config.toml
n_layer = 21
d_model = 256
n_head = 4
n_kv_head = 4
head_dim = 64
d_mlp = 768
vocab_size = 612
activation = "squared_relu"
norm = "layernorm"
norm_place = "pre"
norm_eps = 1e-05
positions = "learned+rope"
rope_base = 3180.0
rope_fraction = 0.75
qk_norm = false
attn_scale = 0.125
bias = "all"
tie_embeddings = true
parallel_block = false
init = "trunc"
init_std_qkv = 0.0312
init_std_o = 0.0048
init_std_up = 0.0312
init_std_down = 0.0048
init_out_by_depth = true
optimizer = "muon"
lr = 0.00762
beta1 = 0.9
weight_decay = 0.05
lr_head = 0.00445
grad_clip = 2.0
warmup_steps = 200
schedule = "cos"
final_lr_fraction = 0.0
batch_tokens = [16384, 32768, 65536, 131072]
seq_len = 512
doc_mask = true
train_tokens = 220100000
steps = 3716
dataset = "wikipedia_en"
MLP neurons of a small language model. Each row is named by its layer, matrix (up: input weights; down: output weights) and neuron, and shows model dimensions 48-175. Each number is 500 + 40 x the weight over its row's rms, rounded and kept within 0 to 999. Numbers have three digits each.
After each neuron's rows, "fires before" lists the tokens most often just after its 100 highest values on Wikipedia text that the model never trained on; "fires on" lists the tokens most often at its 100 highest values on Wikipedia text that the model never trained on.

L7.up469:510538529502565498472429565529467518475466525462484462436596535526519462499500444442426534467524477534539487508444524508488551529442536456467481543513494569489482493573481514571536492562524440441479476497553464464494521460533495493541485537491476536549505480535439417445497554544548490475488467497513461536544535485497529419543599538482568518545453479469491566538508548481485478473501
L7.down469:452539549450406502464414472572481447486504551532513459451520466486514441527462525436545517478488538519450418518542466489468481531511562529508553573512427533514529471546468516460531468522506562464460537509531583455507470467528537503533614418487519510528510511507552432509495530502484512515464489505507529503532554473504537494505477450508495516485466508491550488427520497486491507480571
fires before: " the", " a", " ", " m", " f", " h"
fires on: "es", "e", "ing", "s", "ate", "ed"

L17.up301:550547501571433482497455534493470526529494492476514459477533536486473499523505527582458442525476440482483511434500523508478500570492510395476411563546420550535474552498568468501524458467491451465445526509474467500513499515537532465514522423460492559527426490487471508501591533497524533508445524494558459498543464550551498519488443476435535494446542517527480514456478502469505482501437
L17.down301:492548479546485491504448528474539506475504472471540473465520468452551544482493507504546519446464526503530543502532521498473513545520450480504480486517422436469457533501541495466525551429511494497516533437539467525504489442519506491503394487424561469460560449466534431458497522543512480479464478517595489549505424523512503450444543511528584501489599532534520526481531499524527538531477
fires before: " ", " the", ",", " Mar", " A", " M"
fires on: " in", "2", ":", ","

L10.up611:540463481584439436559470502463493561476507519483476523526596534468469484471516534536507492536442451448537548471494556545553474502568526425513476461469471512528521529493567497566554482449432414417480456538526464505506505528544585514496461454453486532519492502517510498476522458504505523403507502410525546516468479518481539492509545549524569558520484485590490522523477517452465491517503
L10.down611:439574508516445473494431535521538576495502542467494524428508540470516478508519499521596464567500544481479545441508472525432503522466465460548404579513436527546551453510525497450464514411474511508463558459503540471528524458412441454528465468459481606489555453465516519540506539557493466484544463517497466448518450540497524474511498535487434496491532471523528561448498479513536470460467
fires before: " ", " the", "to"
fires on: " in", "y", " "

L5.up496:455533518528570416538494611491549451525484461463523473470505489488552559560522446515541563534483488536511507445490497472550515571484423489524515470552523442461588529488547550490557516530513510467470543499497534577518468431482546550489508492518596502497461467479538526489566489512484502487453475544491541516436452503476482519433442471463554483469502554488468494536484519502508425527476
L5.down496:490508492479536568513511540486478510450478487540516465524497516483581571500474573581476462512532531513488446491472469546478487546617499506437558482476488472515525480505502521476478576520590454516536468443466430393467507459451497538490572457533501438546508479521385485468460503425440423514542427531507491527547498517468508541543481328521479454532441505548507479517509565492498475500523
fires before: "ess", "in", "r", "er", "ent", "ra"
fires on: "b", "c", "t", "f", "ast"

L17.up183:460532531507502435495399460487480456508480570495491461458536533491406506454514519499461529523460512493492512554485490490408540555444547422501529488540421488423497520466522416547534481505475542460401576519470440490493459615532521482494521458492584429508486416542464502431553528548471521475555545509569549523503472495509541511573520561524515482470456500496504458487487511517565524497450
L17.down183:482510485500505514487473509472467501513524487507554499589468484542484442434465519552519505560519502509564570472486483480532554462481496411460510485481486531491531506478568492483468470432579613445481523441458403504487486591555448493490455487420491474475512503529518514475475604462430502490502528508542557496492484575493551489583541512477502512502537474533517492517520473516493522550462
fires before: "3", "6", "2", "1", "5", "9"
fires on: "3", "5", "4", "6", "2", "7"

L12.up128:475483535583505516500453527484494548505486428522543519466561524562522521557452498417459543455490488528456526477434490487487538470478523451519483569467508546433540488458528532482545472529511518514501516510460546506579462489513473505548476535518434425533492490510487411546424559479477507496442520538567469520540594430475476395538538490432564518466469461469559484472536520512506502482504
L12.down128:535475519445504474487435523480554514495568530509499470557512461570536499525539497402504584468454494536470437470529492510531464479512588454506517449520461437520524437606472428515532470533548518540466532560556506470471521532489509546598458498591541477517535526521505481441510454554515512488422514591533539493460497530438469500507506495501525513507477517468525473483550497499517529474547
fires before: " the", " a", " as", " s"
fires on: "s", "es", " of", " in", "ing", "in"

L13.up144:502424468508516465487546526457500519504511525527559541540528500558576460515470527407400503543553578539456525509441500533477419526469464419502509474468513440566486497566493479453452493491469515520522526463521474545486455466518524539502503495480576561515461494501550439503509512533438510543496474462482517496467537512497459572522422555515531466555494450508464542447432530493486547487507
L13.down144:481515523460466546566571535512492516500514495554471561444500501472499539532458462527496464514482464575555497465474537541575497460479507497502556481563513521454512547486477496469480517443484527493554575534505453520472451472453452511517486559524435529459564513460461568470587494493534465474487523494588518487432503595545504524482496478518528470475407424477538512484521560577496535466498
fires before: "er", "ur", "re", "es"
fires on: "und", "ent", " d", "en", " D", " p"

L14.up90:488523432485500491508532530517492506432484525456545485551518411504502526574451506545550451469435416512518554508474543470474510417495505538496506550546489487473467512493523485472520471581509534573513511475495448518471473525564537458478465492510508457505415504543493505586456523549438420448500457487532495576555532473490485510501535569587519590484481508509466551475531541566514529489450
L14.down90:442518481513507529486559527533533429572597533437473462494519519487519508507439438540497460453473523470495580476525519466525526459538503455475430490508454467495456488443495505529508512521475532554547539522510536510405498450504522533501535484409502451479571484538498500491458530464461495469560511452490482528518455506516473540546404501532417459580517529563513532535410486515523484440441
fires before: "am", "x", "k", "le", "an", "A"
fires on: "e", "i", "ur", "u", "v", " C"

L9.up703:533524473566472487487498473517476508545530586542553476502427487496469520454498480433469542562495504512508465474511513461499489616490465501515501512455532470485555562502509602510518498529472527448458510536546523398501531505469491447558456514566528543497495502491448540485527470525500452533532522508461467513580469508490505499499520506459459572460461480548485418487518513498482497443477
L9.down703:529567541465483530445532532533593430545492513440512483490507520464472588468477492474457513567523494504472487527458455505461458520464503535471471528471469501548491426531470441504582461558474525495501482488485503454512531471492503507536447435470503564489567615545539473489490531502494581517450549510476487522486526547549528442453574439503462486556534498451567513511552437471493523491559
fires before: "un", "on", "it", "^", "el", "and"
fires on: "m", "v", "t", "M", "he", " m"

L9.up495:494524525490437502511520534462514477445531469427517540481485486573472490509511540478544492439515455512521500548452501545481527553500501499505525498475486471469553432458438422535474395426537506558475429485476532492522455551551498506565510552499487527470552545540531539470450548534525411571429490469428392496560544533513581526540496425514507536500511475549457506494511558488486541432483
L9.down495:404485530459517501479505553523518464494494518510485534525481553428489490534512477466534462488579517528516502521515510400461508448451434559426542591560524493546433548513469527497497525559419559516579492522512511530444519515500449470458512519452453495452491558485493484491479443558550536494491550477516402522538434567497564456516523489512507545513461500494489512591599521426427476454572
fires before: "re", "ong", "l", "ent"
fires on: "he", " al", " t", "im", "w"

L3.up713:474525487507569427466433543462482530467536511491535475420461499553466506480509495437463491562463510492488502524497494482498528541499467493473499530503498564514530548437510485448583473526458474447501602458508492511515499526519504533491450565487446523532488507493477545559507482469467443456565520590475448534565451503546397512478529499523468508430499485487491486469533482495486538478500
L3.down713:545501498481596490484549457591532450501450493488492544498557472578495539509513541527492528558585431438517488459516462478481526545476579478435545544490447504488478438524566541492443537510528551524523488473500424501475574460468535444481498515588522498498478568518443494573473496499574523515521473497524475515460422445571494482525444445455504470531485537465427464549474460556601517491486
fires before: "l", "un", "it", "on", "and", "is"
fires on: "m", "ub", "c", "is"

L12.up687:475532515519508425457521537518433503556452484491480477465513526414525483492543588476456506463530505482487560475437477577429540451505581455513524497529574522520450446471532481463494486538451512446496462522533501449524442491527477466503441454448544460477469557515442515524501448513497440558554514470524564443590464474481486577532460552535463459446504532490526499493538491505529463487511
L12.down687:540485486503504516531479524475523568476513512456481525475471538492471481468541498535520531435457584568419517470443526484453475540498518527447509482487490540473487504437496515559482480473472593484483494559511493482502512504505481512511402575406460487561463521450548547463446542511393444493476586531559473539507448498484604523480508460529459541511502472577502441469456511465508530569456
fires before: ".", ",", "7", "9", "8"
fires on: "4", "1", "5", "7", "2", "an"

L16.up56:446448451467515504474481516487428521506538532506493495530476544497477527468473540489422446533523442574519533478552430448452451560436494492441513450479510545470524529532534484566452540497462542542479569479434432504515445510460507485512509521524494489491610386528549485494567502509490425536496481515510481528507512561496539464511496530551477571451481482487512538518508471512530512502518
L16.down56:513480551406499546466465579549481415487546462518451526467465463556525511536521530526429512518569533510513527478556510468538564482517497498537537438492506487481451492582472561462485500528428444513486556459480438564488514465453442419530477518509593501559509455477470499506467485479504560557509531507500489482476534525494471524535530479503497589490482493442486484541483507411486552477438
fires before: " ", " T", " M"
fires on: "|", " |", " n"

L12.up67:497513451533491390541513445598483495561443471494432547543495454545519485500437546494441483495469512489586514485523496542531571523501449407544441550540524509545477520573544500556401490412482437411519508471567520456487493425492490509539514504536557543477539497448453512457525477530452540555477442529451469463465564495502571486478455510466562482534539529458505434501539487482593509474509
L12.down67:508551481555573446534499407519508489532518490475521464532472505537461516449523447475473473488533529556552584528519467434528464488525442502546535507530520525500512412474502475465491502496552460536460432419527468528502516543439532542437552470515480452568458510514509496501534519525471513511500406478423430552472467442506506491478551581480476508541436502491520450542513528500491494496519
fires before: "en", "f", "g", "ing", "at", "|---|---"
fires on: " be", "e", " d", "p", "|---|---"

L16.up405:526516494514515522485518492538553498507531513507522438508490503496513495513493474442527582543434505501517495532523581554534519542434446536472441441500436574504564464514545486491494502483494517543484527442537505575414518507499516593571533430496547502589522583535431499471515500510500541514543412508466510447510523523567515492481466512479498477480541504457511547520512495470523518490482
L16.down405:494580421557430520517429486477466558490592390517503558504504516455533511460453469437441450419438524469519525488447456467520573545532413549544505476468449507456549569525489517481493479469573490511501489529477535480493512526468551553502507520482587501517474468565499481489481439493432503565560453512485496429504510475574566451527504519571549502480502450468545427474566446489482470511494
fires before: "s", "ed", "ing", " m"
fires on: "art", "ing", "ow", "p", "ay"

L16.up613:531524431564518562492520482602525495507444579493470516475486507529458443491471456468519495505452473563489502494543515479441462468481478518519487405520436472575553490491517461474518513464538513463508482503475515492501472507480496598529466482545492497493497491431456462476524567494554497493536438438452533466407553549457444418524509481490487509571490498509454452598448497520461461500504
L16.down613:488492495499495510443435573522415487475522513509555594511538498546528509461488438556503505491492593501470555484525456495539569502505464448484458499520472597443473495510472546417470471523404413601540549497484458483586494487564457526493439565509481570499449427502535478534454513468458484536438486516504538481481521442475580511460497478542516522408497544548503543489473539426497509508530
fires before: "ed", "ing", "ion", "s", "ation", "ant"
fires on: "ill", "ist", "ar", "all", "ow", "est"

L7.up566:486520542449488529454481550510496448449503463564568552540557450496527540464478519452486559410525546541500573546470563508415414502447524552510438425510512517525490510482502552505452544531511473514512487531466556538500495444487512521515419506480538492576504480553490459461564496521497498577503477474541473469509517492477520526573520488539539495514462466498462501500394486498463450507516
L7.down566:487527472418501521483508465465469506503541481561508591513490523493483538560509465455487451388600511508508504501486518478494443529569498485491504492489464531514539530503428435508454499489512471545543574503510454438544536581474430565475497481517521545456529506526490501465566469489492529576468484537517517429432517516529493497445426415449546454431463510527561492473463508498477531485495
fires before: "ure", "ur", "re", "er", "r", "e"
fires on: " p", "ent", "ct", "ect", "ar", "en"

L7.up680:407463464507480498487528542499461470506433496427536477491461504449472589564487509489456461477457525514504482460522438529424509501511449475469563408488478520488484559536532501489511507443500457567546542435546514535471477553481477435502532508510512434482600477492431564511536519447486497500455462498471538579486527479424491441481555557527589492472475509539520554449479492543559562532540
L7.down680:487460470452460476425445452538569463439539439473451467573485489550500438502470465544497535558500469532585495476511450497492574507481505499524446490556537480432530467472546532516496487472485504561511548551450480506443521539573506519481491506489482577526438549475508463541531532485470453538518551462528520494499524449493519572436531513550479418562526478538513468502449569440551466479488
fires before: " |", " ", ".", " |\n", "c"
fires on: " |", "4", "1", "2", "8"

L13.up373:492474498483422449457500439492477472536490479506500443482486494513482543532563547489465452498486484452502487406523409449435437490524511530470476490492488489518494535469496491509516470495528525580473505423506460473512451583405527485492533478464488470505523442508470550536485534447460499548384606522509507499541621507421622573498464559494514516467525506487466530472514494568483484509453
L13.down373:422507515503526459552502505453496528545446447507548538460541476524449495565501488460514486549456502500561475448501465481502509570549491493482549488475488489449436493548544583543450448508489481503452517483521479516495486548453490543508445536512504552635539507486510471524443486486445544556527476534537427548484472467443523493537469517526439525460520529500454453539443518543492582456466
fires before: " ", " m", " T", "T", " M"
fires on: "|", "a", "S", " as", "e"

L16.up276:478474449557517538497508505532418506489471525506478459513475480532573509488551481488448496497594414503494561464478445433443441508465501544518631379454504420520478476592482530507518506523454506480463552539496466566527544498417520506516561542513519479576523427507435472453548487555477520487530456493443531541455521515470522495535464493526462544504510505479470538534492508467463531528465
L16.down276:487455453513524533434529520509486528610527500501449487537548537469580530536511553515434434446526498513467601489460508426439524488586451533460494516471491486550478561535487526494503494482550495504553511494477446477501524502526413473522461468449510526581587473502545549479513512476508470524457484500502528549503506447476474473538509442506445457525472469619472500476529503486581437508470
fires before: " ", " T"
fires on: "|", "ember", " N", ",", " n", "N"

L12.up127:531491469525534487442502511442553483405417491435480569440519479469523558486499515524500568504491481540489492471536527461467509468497487543489499508461459462537482487515474529559519436576484473487473452496494461486565530555468454455482517458486527563548563514501576477441525466476503391502555459481535540448514462481520504492587470473552535480463594526473563522463500538513571498444497
L12.down127:458481452525457485555497516479491514551530482500523499525551573525438485516554551500532554494440484492463538516416523538544463442471529484516492549473469500508479429429540453504440462475448514495518460503465481448518536495515424480572476541537518519443507539554474585506529494591510560484516548490496543473415439511509527475522550425489529484400421540518495544466500513476484464444528
fires before: "o", "un", "an", "u", "ver"
fires on: " J", "ct", " se", "e", "i", "J"

L7.up329:496487503548522446455523495481503507512537501502545595455528465493517490548492545445569460517472482502468393457509559559480536498491584493477537521451513507512495531543504547500391465537469528492539531409463479582507556536539461454487447462492468510538491433498388501528430421489502542506593510499503584525533532525493437523510536476516466513444477544527488543536432523541476482495434
L7.down329:537513506479491537527489496503549562457554531382529483431489517466463484552491539409524462547490530517517491519497477451481547515485499475534484558547443446554506462470503580445513513467530482477609453553515522519485527447515504435446514421547478462508508433514507506546493529443552466504563505509486546411485447454487506474497581481520409487515469562482485463540496492512551520444535
fires before: "k", "if", "ter", "it"
fires on: "oc", "al", "uc", "c", "ar", "ic"

L12.up86:526516550593497440549507506493555537513496493473486445515560495456531453530523520516491505485506508447502514451422466494519517498465473530469478523467521542562466496469561539527531543487501475509459431516543515555489501515581543530399497442483528548525511497423434456482493475551576466479443526525510516523439456450476465447503544578485505495469547451518495559491489508505481485499495
L12.down86:510504458519471525532460471511515477499533493486485477512434474428490495533508558553479535558492472515552532515481492491465526478560510519534437584475437532542538546467517503505483460484476561499476634503595493513558499549420471472552525487487466565479445460490514398435498527436449539504429477515517569573478468528582583536512515490503530481533586496570484505423531462456476490512494
fires before: " ", " the", " in"
fires on: ",", " in", ":", " on", "ed"

L4.up260:503561558437579464530539506482538521538495586459504467508517479443476469529515524467538557485488537497483505420465563462447537571469574498528493467466536466511471452523479511446582480478526496569447521453597515488474522504502501560469433524541443470555485524475521445529441590483559500518493547546498557461593412501519473498455484542543462533524512523455504509462483494553469466521558
L4.down260:441532511467508532491557528495522533447472485501438527538470496521539455505456547520554475503510487486475513553497454491495476417537467521530444501536447480511582490431501501509490515491487541573547503506526446563466452515523451441502524479436430453457469530488560526445497517467605517506514484603469506499496444488502495504466521480516470493472494430584440510489491494465519415497391
fires before: " ", "ent", "og", "ord", "on"
fires on: "c", "orn", "res", "ol"

L17.up217:478496481468506512502536467537549484513546475508488497476449454509398514436503503562516536507425446508554481515554568573442482435442490498449535599556520436508441501527483467537506486512515526478460463479481536536510481556487512465483508485508489479498510479459526544472531497519481420501542500474569501441460493496556460511469440466527539525515534469537518497464556481472462503471583
L17.down217:516482522504523494474530488581538514582475479509577521578467546473476494469534490468503482565464479455508463519496543484520502495463481545527428567524446507563446469459458558538519506485428533427548571513505504421528555531505507499487471489413479506539455458605478562425530500455519554406472544480520556514515411518538533498493502553540521482497511448496542516439494478537487566491572
fires before: "ep", "t", "un", "an", "e"
fires on: " S", " J", "ep", "e", "un", "S"

L6.up444:481544497544505484512516570454583526444484540491512453434483580484545541532459520488498436522464481467488568479439574511535538500495486472433454489562525488479493562543498568454533481440555531443478509489534531453458504517453516527470537513575548482538463500560481461521458443416518486442487468516531595446476469496573534468471439455585529497524498496501473492530545515516481496490500
L6.down444:484501575459538475501523448526478480486556470515506492488457525526499479559506557463472428507516526496549468528561419427516483503571561486548505503511471441576518446493427475516515511474504513543560464453506367492475465485472514494488533480522509541470567547451504511464479491507461467575560485479460521532476478528462549478535452391540491512490496485560465512489496534525468492525530
fires before: "l", "er", "up", "r", "as", "it"
fires on: "c", "s", "f", "ro", "r"

L17.up295:479492531558456403534466470548516495506433451519485545500502531483573461516502461478495480566521425439534498470473531570526495540510473506523469521446516535526505488505479548448539478502466472505488433458584492459531452472502536507557451478516457409484467511426513447414475513451476529554445542490524471491562567472486492486528522451481458508527535518453483482507543487475555584532500
L17.down295:487479502579544521491439523542536552469558460550487582478468535485438495508517419502514503481505493511507454522534497537468500485443500457571473516490577495472419547495465531496488525517455432450551525490529513435451466435455482466546523519480488497441553560565522513600490519545419464466535459445514515488531593452572454482403516563487479439496471523476497502520538457536499460481538
fires before: "en", "ang"
fires on: "e", " be", "r", " L", "t"

L5.up443:467431479498483490455532485472498417475493509594445430477505466528563523546539550513543458531524546535413518512427575497512447530475504466491572503540484532473464543549459502498467520515540564428477493514511588530503493467486564510465476463510542468532432455466552496469467518438482499509447464462481510514487483531514493505487457481535506531494498524515587529569472455526505496493546
L5.down443:488499482463518437518563498565502473505421457479533567445449519531486553490560472528483447513497419549417467514494485491466589574512477454423531468424480424531518480489496559522509456552508516513498449483506446526555488497494549533525443476378510573542484492512530443512521530514558511520541518515545531531473514540513474570531493442495450520471546559476586523481518419479471461504554
fires before: "ion", "f", "20", "th", "ions"
fires on: "is", "ess", "x", " ", "as", "2"

L6.up369:510494541484551506509469522492551508483501481503527505432628499467484463473513464517483555514507438472507414457448527520491532505502427446441515581528502519483503439549453510478598419505566434433450493444449419507539401411545420484445528466536510546495479493513505514449514516497497445475493543486523466470572562500495493461482495480458506500516382555469552472580568575434490492501478
L6.down369:454501524491524521481490466551392524492560516470506534429509501472477520486516519525478507496461488558506549605564482441441519599434453487480487527483458449503509408488426496442502538449473587611541454480520511417578495535546569519476542469579564569506520512470516497529408548546499540568421513456515468467482491439485453504524482510528497534477495513540511563450552459485535555519508
fires before: " the", "ed", " a", " f"
fires on: " of", "e", "es", "s", "ain", "ar"

L16.up429:470459544450483519513483492578556546504486495460529537522530505501521515508528548516427441507497564510512530468509470437488471546447461505479553472540542506528561477520434536494510513491515503582404540471420441434441550507503543508518492508571411562495472445480496555547524512485480456500448564590485478458514458490521454438518518467532464540430436479538537474488482500525501459518483
L16.down429:543502475457482522519427494524468485503519539511493475490519513505493488452492456470442566462448466487498576455555476497452463492510511482505509469488507523556509474499407480461515531440458551535417592537486498532517564479431579460497482474527504458545531502438542477496501421517521519491539478526487446497524485520466522465528544505478563552548492472485546495497516403474487493534510
fires before: " ", " T", " S", " Re"
fires on: "|", " |"

L14.up134:526504518452516478480522553428499523456511557526548504480534594538504514508469499506487502458475490523489478466519505426463507495498516548448458545503537530452464480555529453530508553498572489519492488477571499570433480574499518501437503475515474461478466539488569437478528540432470521440514459467449522498533523498534428483481517450515525569462480555485470485537554539474456446515564
L14.down134:454424560474537494535476499541522536531500557484502491453476465448532518533432457570503495533544508550519446513567446478501568480553491513491473424528415555515500423442496510504444455562513538499519535536425521537533474551475476435517505428528521506495414507520535527447482479454545571457417514493550460485474541530440470526475510534450566553471532490523469527536574576467475528469486
fires before: " ", " —", "orn"
fires on: " |", "c", "orn", "b"

L13.up217:517484535446482495538506508475495441568533474489468539360487489549506536537588534414556514429514477569516458600498537525532484491500512495494476560513513534476478569465487558497440463553553516486484505486487504477584492513499555527510485525476480478452529503427537504487485475549497463521463478492461478484483575521526492547469475453531562448456515486450444507614440496506529485518500
L13.down217:476499469508454492507550463474583461472516495464514533502470499504621543548481473483489457463524540538483548518519509546527474469542420505485457484466457491491540493529558497534453479559500498567485435562558516518438505443525511496572447498459446498520514509546533498474532596365531477501347505553525478555508518561484433437473542478465531480497477498512499536471498500516527549490477
fires before: "l", "b", "m", "ong", "re", " be"
fires on: " al", " to", "is", "at"

L16.up750:444474529563553517502539552531505464553403449473473485518540577468525482460518490441490528561546463480492512523411538412482458562449464555453437512502457457537430519476514464528510541415521560542547543535532549533516448488468564530479511512465534496506525468380498445463531529559531526485521509518490500582513509520457481523487452517534456510468440469528500533440496473496452531499573
L16.down750:457461466528513564498510486455482422466499548506495557471508491501442447377497533554509421499506461502472492477441575539514433445585504499506512486509436485557546514517485515497468556451563518457523508483498465482494455520444524498525438529545503405493485436521427496478509491546440481503487507487541450534462503481541540508512564560535522518529464476498497474586505551530535439437521
fires before: "w", "er", "a", "ur", "ro"
fires on: " d", "et", "und", "ec", "c"

L16.up418:538512530451437519455540492467465452492543481468473520519485481407470556499477487549403587480487546571469580500432467562428407501479451562505528440505529453612471539462495517497573532489480535541508516454449544519425541498525620508483479506439507508527463495508452517498536450503490459447529515452435530532510521499488460527501532585528582507483481492466511511499487520494540533515484
L16.down418:491511569410568526472570533425520444544514533514494512465510486408481449515454536488507510542533504595489498473548424504483537482491504498605510471543620511539484510478509542496474472531431520544500529580521522549570498525488520507544534479495535497426465465477474510539505506433483547460455410423491517514532577500471471521540436492526566488489492466513502459408486503504490526505502
fires before: "ar", "r", "in", "ip", "i", "ic"
fires on: " Ch", " ch", "ult", "e", "h"

L5.up467:491530536560522484461553466499479430511514541476514551504510509459529487493515570486507477436488445467543544495433533471453565485480413563436474547478506544518463500534483507484449530543500499586501496499543501513422533469595484496534532464586506522483511545490533487464464486484474594574526531522464529483505454552573433546517457580500484507467406419506451503451479445572535430563545
L5.down467:513503430410516514496448494544488496545555543441511458408509469489479477502498480571541546526527506436469514450473501624558524541511508501503530479565491450501536567466545511472510521445415540490517511593472477480518501516435491500494444448490399482522477411527486523554529532489495557501484464493538496451509445462449434498549460521453395448454550473554486531469465539414493487521484
fires before: "hed", "ent", "her", "og", "it", "im"
fires on: "et", "is", "em", "e", "c", "ell"

L17.up565:521482496468486437483462520446471473514499496492508472568550460504492464536419532499523492545469515501487498428457492514502464471499479594541508495558541490494514496517521501507464604454486491513517512504503622571524522551489530440491456503471512490498550534456497459429548450561485445501524442504462556468477548538479502490551427604526513494497515448535536488517540481477552465448583
L17.down565:501501544516486508511552492492449449461516533529449510443568523515486539485462429543519460564539523510430492568526488482499498482429480517531507491514552504508484507490448551461441489498445488523553554512535501477505521422523543558494456470469556524547474511520540508477534487469554517514488511510590472485557504562504554497531458476484500443492590473563517509432441505481531450515487
fires before: "ar", "r", "ie", "il", "a"
fires on: " ch", " Ch", " t", " l", " L"

L17.up590:531448508547530423509528520460468557542519543468517469444529571471497478533455566545462510521456438487508524470506525575493546510504523493496444498484475558577483528475503503511502543491471496427519502552509505556484503484514505489467477532587478529493477469524475526453515454528504482477500466442498487462450470564514511546440468527501537530468597556540545546450495538471453538471520
L17.down590:498539480514478483500452533473488482441532497495535457554474486500517504546494525505481501456523519556526577470479497442533487491474490486537533502520429466579490527489512513562457564484483605459494508528467484499506502529483489501505536506451459506497449503483448498515465502497566464496429475472528628495553491495509516444482570576511551421430484534557415491486496482551561541502508
fires before: " ", "u", " the"
fires on: " in", "n", "ce", " of", "an", ":"

L3.up590:453558480475470482490473526532532509517535504508520507519583440519504500537533524580465438508486474474427454478477543457499569458508482462498497524469539465481533493532459548451430447544460511532545455490499465503507477447541558466472457472456527468449474482505472488559473470580424526501534519456538502460527496387525495497603492556511468525527514463555522541527492506566471546489440
L3.down590:433474414476537516532498481534537547497443491552496515503513483499488530523514468466520471439461498533512551453417537507546492424507593436538570483496438467520504533468447503521458431443481499541486486454518467457484527520540495515478471524515484509536501464478470534517432491456523491461522467525546516527491475512404473470568456500562524440549437559547532545514505555495477428551615
fires before: "am", "le", "x", "ac", "ard", "op"
fires on: "e", "u", "l"

L10.up21:516474518511527548457552503521434563527516491450488509495572521483493469581580443417534492507537403519513519443531519460490504522504531473517516486515466460502479513540548501467470459482525509409453543422542515494531517492512521493452537432501517473539431387450522594490368521504560479525520434458441498491425532571538497514554548527470464554478498543562474534504472482544528438489565
L10.down21:506450511441496497444544561544539473466535490518515490507496459480532427505477553448500407487532477550543498543533526464557522504490485534553578530524453453533482516531508558425440448581523524480482453520550520438499525489537533417511532442493525412471546444490529485654554515519528529523494491511485558549498418473515571399488471494404475486437559481481504461502459465464567537504525
fires before: "ter", "if", "ey", "and", "it"
fires on: "ar", "al", "n", "r", "b", "ad"

L7.up20:503478547558524456485571479486520471481471519558490537567464533513451494464501465472445503493421380414495510496484498473487562515512518525489508436566477483489503509509566460462494512485480524469519458531493584523509449598484540479479483504550532513473556575549552535505498505456459432413477542528507489525597513489560523528448453483502481523441482503547445461458524501524448559471451
L7.down20:541490578572470515536528459517536477528540497476570428530473436486476483541419462492516527491516536496559506588513481480549537498502521552492465467484428466529457568603440528498514436544473547501511534515565536450465498515498442563437455503575528577521522508511560455477546508485474528497433529505474510495503594469541453524512466509509461451461471510507487557568443531517471481475489
fires before: " |", "r", " |\n", ",", " b"
fires on: "0", "3", "8", "5", "9", "7"